From a checkpoint of a small transformer trained on Wikipedia: 12 layers.
MLP neurons of a small language model. Each row is named by its layer, matrix (gate and up: input weights) and neuron, and shows model dimensions 0-191. Each number is 500 + 25 x the weight over its row's rms, rounded and kept within 0 to 999. Numbers have three digits each. A neuron's up and down rows have the sign that makes its largest values positive.
After each neuron's rows, "fires on" lists the tokens most often at its 100 highest values on Wikipedia text that the model never trained on. A number after a token or word is its count.

L7.gate206:504477473460506504482526516511474536468469498462451524436507491495510461461486469499525490517470504520521522463521477555520509539490540477548490511572517522509503482466489499519526517464459484503514508499483489483489525513506514520512460560509464504492509528460503490490505497505495471516492519505496463489496548504506519473518516527521501533521503500476530513495517478484491410494505579517478561499508483519511526509467482523509510496495484481487465491495473518508472499552483557497515500502523508492533460518510486486485505477503487537491508532524494504499520551481471490467
L7.up206:499471502500504528513536521488540535521489501463481529457538506505484515474481481492544533511441502518524479493538519480504462527495527518500501475522520487475505515479496488495476509478500514516513482551493485514489521501499511466497490570496494491489500523513498481515518522520538501538497541526479444495508483544526520516488485520464488541513525536485479520475535502494511455482556528553515503489477487532523487510466465509529467497468493464549454492508508501490493545549469561492476499497507470487470477518507486475465443525506466508496513568501515518520509520502463496472
fires on: ")" 28, " |" 28, "P" 15

L6.gate110:468470520485527502482495524486506507508491498518478506489556480549509477532512505490502541483469501501489493461482489507495477540519496541527483511484477480496513496506497497521530507504465518454473535496434488498498485506504492515465465504503480472497546476501499432449488518535491503475533540511502539519489457481498511517499503574490442520486562504499525499460516485474487484489532493490496508481494496489497517521486528521492453523526517499519492449494525476514545476526431530498530474479492474461492510523521442498487480490492533525509503495532514454476528522550499487461
L6.up110:473475479515486522450487440512499495525488540488522492489527499514507467493512448463511447474477506492510525507512518522493491491520519508485494503562499491502471464571488525476509492531537439514489497474479505447505553511483532454487494482494498497511516468485520468515520505541472521509517466488521490521482461484534515478501503516475453511456521534501507479488532508485445521504494478508544513511468501484509500466486505507505486482507500464511475501505538474504559494499504496488520436483477546521546531444502502510539515474490482502510483522510490532494513522520527560481
fires on: "s" 30, "ers" 7, " ins" 5, "ines" 4, "les" 4

L6.gate446:479480478482487478500502509528466501492504501521477474504485547536520468491458457478506491532520542486503527494483467470463533533474495509515546475489522519471520507451491523474519505507533488548477495476515487502469474487534508513496475577519520499476483480499512520467511487482522506492466526492528493548493517507518541474462525510481528490502476486483454550511523487511508464487529545479505507483512515445438514522526503477444501510474507457509473485501500474514471534495514525510514553490547545472478533513509465477532474530509462503527510486489499487470529508533513469521
L6.up446:534484499501503457445544494523466484482515582533504518473476471516476516512540499497471493451474509508500508501493500485503524504468477463508521528474536487434519498520482514521506487467527490476449513498500531521501535475519462479494489493533503504497517519486486508427513478494527507481465543442512518511479503485497481469449476503506472511491440514493473506495523521536474501501476525479476496500495521436522501531495547485515507490514511499517548487515492507525501530452494535482484479487540494458492525528476512477538489463505490516538460492515487469504498536493527512489
fires on: " +" 17, " −" 12, ")" 12, " alone" 8, "%" 6

L8.gate276:462494463432482487488481502534491453491515491469482485505509502480443552539511437508482543489514521513511498456505532487493506495524502546518498509542487525488502484515517492491490523499490512468538500417515516515447521544527495518511471503496462513464509492476510472526536504504484502542454488466491488556561469491518493455474487512492510506493489512517519496548506484478524490476533499512522499540503472480494548483474486463517500478518501509513479472465478490521514519523475502507514498476503539507524518511468524498494505503484460485500551481489517499494495458543471491450
L8.up276:491518555529499485470463506498526515482521494469508501518477487512477496483486504496506498474457448478486467475513482491551451503502517496441503471487499474515501536489491501491509536468496524511493464469493477509515485499513501492541473468483494513552517548453519434487492532475486504505495473465510466479535513525483505516532501501486495498465520507531493500489559497492443493481518523502506503471577485520512446476478492501468480465452508511495440510508516521537497457546508474544479514505477487487507512496492501494525513522483473502513509476509494509573535552479496497508
fires on: " c" 29, "d" 17, " sp" 11, " D" 4

L6.gate383:498496496500521455472485520498434493509471536473494474495500513482481502512475467479545521496512514509524540497514498458558538552528475479515485481512528511511496493496531509486515517489479551476528517491517511500473520496503553470504491534486489520509459533478478501459471515509472500459472458496506440519507506507518498508564516469476491522501499464519499527456525525476500460476488484562500513504472511528478513505511510477473540450486516464477449501534467492533491497521513522498507496488492487494520490519504506473467507519547493512507516475503492575512557550514486509522
L6.up383:524471487546482497527496505555488458538524554489503524497475475449521488506513451482516504498531492542462495534500508491522489519498443499512522481487551520509481497530518500552522504509505522548512511513517519515478489502506502509460508507496497498502501513510487507470473510504504483446476480486516516476475533484511516519503482508484523508519505477493481526457501493475478496488493444493468536505435510512519483465483490480502533468489508510485484506507486482501484546530512504508500478480480509507456519524488540424493508545520566497498535510474540582497482544544511533527
fires on: " |" 82, " born" 9

L7.gate87:514490453418492501481499490538492496520498527479529502473480533478524489513473474496467538518528503515545500491561513531554509519498492492507471479546525520482522495522483519493535542495477530491521479489509465490477523514520496500539547536463470483489465522532508472483515495484472530511495469525520529505496527503455477521501492503458534503498510491511483502477503476521496481511502483498552491518459549482544493530535516508469468513470487468474490497523513521485476518506492534463467489469476480541472482530555493484457488548508450485480503490544521486466511516519522471505
L7.up87:469497509523493499514484478512520454485496506500487494503494472507513479471523540486474462549521498546440524538499413480480510482519510431499510477531476514516530471483471514462488474499491499516475492504528485524518503530533505520506502495456508528478495502510498508504477489513538522460519457495463547513509497490515488530525494431502497509498546494533493499546536496491457549497502552509496503454503481464524500474515468491441475559515516494497486467507495519499474513521456525501525493494554497529502479469448487492479502513520534497509518517496501493504490486453512485482
fires on: " M" 54, " February" 7, "et" 7, "he" 4, " |" 4

L8.gate246:500478467533525493514527509532497502457498520493504477509514499503505497480496472486531466506488470485488560469453471485434557507523459441518548469503523444503520462439487467504537497503505486522511508505513500462468514498496483537480467500517550510486481501553516507484507488496536535503476566490485467501478494558480509517502533489503502488486488498508468464532486485508516501528479502490491485494425462517522528516529495505519502547488536515491480485475496524491485518494484513505536482514515527526494537467512532524494473552514476504510512502508522509552502489508467467489
L8.up246:502495472502486522476464486537487476516530518529521538515455492516513475501530482548478486506513498502520526488516511463516586476517507498519467474496483461505541541507532491482506510502509505562484533507521519540500521502475485524505488485530510484507475553502496534511451544514504505550525527527489498535507532486510478511510495504481488468495499461546494467485480443496452477503542511458524495539481507477493537488515542481510463480532510491447490517488528500476488507468450481513498506484483537471553524490529483507487446508461502520464527507492504476503470492503482482518
fires on: "." 32, " |" 7, " 18" 7, "|" 6, "hard" 6, "-" 4

L4.gate357:494509490465534505469479520465470484456453513482469506513562488464513513531495517518520513500460518464562495511505499481540495537535505507484485500505546517490539501528551498483514506465528498492502506465494491531495529475440497515517497520482523505542510464471495480482468496496468505548496477493476511545517487489500478523521500470471465485486493481484509515500462488484475487486467504494457503490525476477479481487506543478539510466529516521501530452505528557510511483525472489521507486554498538520556496457540545505494475479532469500505528493546511483488472472538506490520
L4.up357:474503502543480508495510502489519480555468503498531437493458483492512501481491467497508472491505503525454496475504534469487476512508519484456491467556527493497519504497485478438540488541497481515505432492476462500491543516499541480509511505474534503528476536488512514466487506474466511471503523522475468512454504458497511513478504512509468471456503512535546467495462525518529495508503493498507554482492508508504507454478489516527449521507478491501497532498557475454441504492481485477494491512483509490534504515479451491502515488498494490510452503482484480451520494477485510565
fires on: "s" 42, " time" 10, " age" 5

L4.gate320:524483493504502513497496529445482491505489477518488499557517530493527529501502549509513496539521537479489487468456449488537502572442470475487516520503526455482470497500510512509525532535488478464569493461513493520483485496488502498458533535467495516507492497471508512531473504473514491477510496495475462509492533491465467505484473489477489474546469497511478511517535498500486434525467501509507472501516470527495525535483499502514538502543533498492444489496516519527500512491488491505519501507483491491513530509524523436475478505529438472466492503539530556497520486522493499510
L4.up320:525488473481502510473516484535465519493528541483506444452450501512505525490523508507486478540508520473528486464517463483495488524492509490483519483502482513485486484499524451520498478516504548500502503533543527445515499461500481467541502497516485528501479523461481493512523487538530527501522499507518490487508469462494466450519434541501523505492473482502489481525509520511527506558544535491489518512497541506464492461478444520509479552505530459485520506523492455535470492492496508493513499484536474483499506560471496500490501549512506523527481513480508473509459542530485499457
fires on: " also" 20, " −" 12, " then" 9, " +" 5, "en" 4

L7.gate169:494497499506488459448476515535502485475463465487427483475479473520492499496509481503556487507495534511492515485496520525501540498541482470577492498521507520529517553503512462535505501487509519457522474486460522475492524508531504475538441518493489513494494517469530526480503542471474472493490511511519508503504485469447494489533476541454504526522540440493500573483463508497520480481476492504487536506492495519488518516501491490530446499514507459502459503513462506497500494476478512469481551485502517507523488540502472474495513523551505507494534516511512520510494506454493482500
L7.up169:506503490534497450489463526532537508514448531460441494458472461492501511474540485501528495503499494487516525516503471493512478453531462518472496558511511507494536528514464485519520501498520530502517482462530531470504471497483451515487497502462505516521481523548518495497460530527462504457496477467526500491508515462541495530518460526468515524513550481474492496538482495461457515479474534488503537510481507476518489460485473470507460479529502515510478544556496556496470506496475500519515499478503495488516501501505521477504493498509498487504533453466537519545483500493484486468
fires on: " |" 74, "am" 5

L6.gate346:457498506467508493489499526473514527466462486467559530536519503502537500504514500518532461540527477536482526510508518492448506554532482541470534494505508509478501491458491499491515481482524469504525519494480491472493513529532519513545474537496561477511490489508442501474468485491549477499527516510477480518522487486478518456487468470535487504474515556491511535512493497487464467486496530517536497499541483485492521500448507492481509491494486478495481505529513529516473532554463527481519500491475531502487515502520447544539463511465492490491476495511519496518529522519560515475
L6.up346:511517494489498497510501488503512509521506501471494491537482493494503538460469465506490470517526524485495509522519478505510536504525522527514529479488489495457538489497533499483527469503475489459552543505465495524509488493517522511516493520494513485498462520440484487538452488483525484503469532553501504494514495560511469490523510494483445477440485471471540491553487491483476533477492491545531556532493501482535511494472437506496474469509503466482520516506553477504465534503530474536501544503497480478473497515474538531509501530482470514522533469469545515545502475502471528499
fires on: "i" 16, "c" 10, " c" 8, "sc" 6, "ed" 6, "r" 6

L8.gate223:544491534488490487521509489518480508488494488523523471497508459472533524498443508472536501462465474476485515474489538491506484488567456484550528489512548482516490480490443466500459508474500516509521503498514541512459503493487472511456523532493516509514535472517558501480517468443539521524485518482556497523525537476504525490506519515509499517497510537517463458500530488538512507479463515495511472515486483518498516538518487515475512551473520542526503506479507552462497499477502530472524493491500510496484515502496483496510484465480496469452495456533497514499484527507546535464
L8.up223:501509556530487485512450498512489449489497522523525483514478520481449508493488507504503519475536513521490546528503456540466482518560459501511496554480489525494477438496520490485497504515552484483441450492496513501525502481500507495508517522505476534505469496501522509508555458487495505483469515494466518466529460493472483498519464464473516468498500504527512467484487522461530535539538496513504478518522493500499519491499497478507527468511529501490482499567541573525505501479522464494485499520480462491498478500506471534496502500483467505467488504491507461491448460519502502531
fires on: "." 81, " its" 4, "-" 4

L5.gate229:515498505534510529499448546518506509514510482538541528476507495510497523530526451455514560520482515497463490496470498462477518497512509495521522517508470506483458466483509473455549466508518489518499494481500481498491519519514506536507463493525531454484514489500535517482503460531486505554493551484493467561536512505520491478511494485481477521474469489435525512490522459463513513481505495557520502517507521425509524497473529459511494497476510486489506485525453469524519495549518528454463499505491479470529530510483479510505491531468511479491487509518517488506513493518494490446
L5.up229:490530507496555469486514511521502504519503518439456490534535502511539486510510466525470463525466461491457499503506514431479458467529509485492509501536501486501472501483481538518511522491463503544502503492479483478509551499463471488522514489505487525511481533492489458490496542510513543554492477513506495555530503480522480496510539530491477493448493523462507501491492503465482523472447486462486557513476533495447501492526478545531489475515482510460479523494476509476510468505444470484536448483511504474482502483472467488529478502503516506505504481478526485512496504467514507497
fires on: " C" 70, " c" 27

L8.gate499:483461497463524440470476519486454533476485473521491516499474452492496529513499544485492508491444546468471487480532510469483501505514495504530487504507497497500510516493453515447514518466516518532491522524516543484480537495467491501430517556511506498551480498499502440502497478476534517490481541516544516528531494514487528503514493533475476522483493519520455537522528472493541480474494480475505507529439498481485508534499525494487503504509510466503505522500478471489522478479517545506495500497488514520474524466518532478469481470519461461531494502505463529499528556501527502501
L8.up499:456539489504499511465472464471464474503459489473486489504523484481528516516511541483464526514504490474546500519499508505480496517468472503479514493508539491505468503498502503472467528496536496496540514521502514505518480478475477514521494519538488488538476458483480483471563530506494501486532507456521479470501482489553524545559475529501475487506524495537489501515485497480471510519530455499484520470525509492505491513487477488503488478526522426484514455487467528521487511457438459447493519521576533478503478499477473496507529481493453492521510482525472493447513491498489495498
fires on: " the" 26, "-" 15, " +" 13, " or" 11, " −" 8

L8.gate35:494530510496524553426477477469484501517452513501483505529506510520469517502452535491475546512530529526486488499498483470505511545471508490458495496489490517540503500461482512501536546497497480487485449520457539473474526493523461470472501516520528515529516496517477522469485468470535544465466521524505479553506510530502457512488503509517527502530526502492506459519530491514507491508490492543511513512473476526479475503511506539519484543503496499492530513505535477483496544488461530515516474472457477491503527483521529500541518518545460458477516517506466535495507489471520502448
L8.up35:469491438478492518513496519509513521469490462494524524434452531453496454506502525512552452498508503459480494525502502483518509512528546481559525475523424550506530513509475482516475489495512493503505474494521525452513524475492501471449468508473474480484476522489528485500493511476500503489486562545534496503490529477474514529476538513480498485478442515502551487488460461473490525534509500508504503517483483495536491481482510508525501515521491478505557546523492501479496486481537504498474493492514534512493526494501478491491517476498494496516520526460489501488523499476490521556
fires on: " |" 30, "|" 13, ";" 8, " December" 7, "." 7, " ×" 4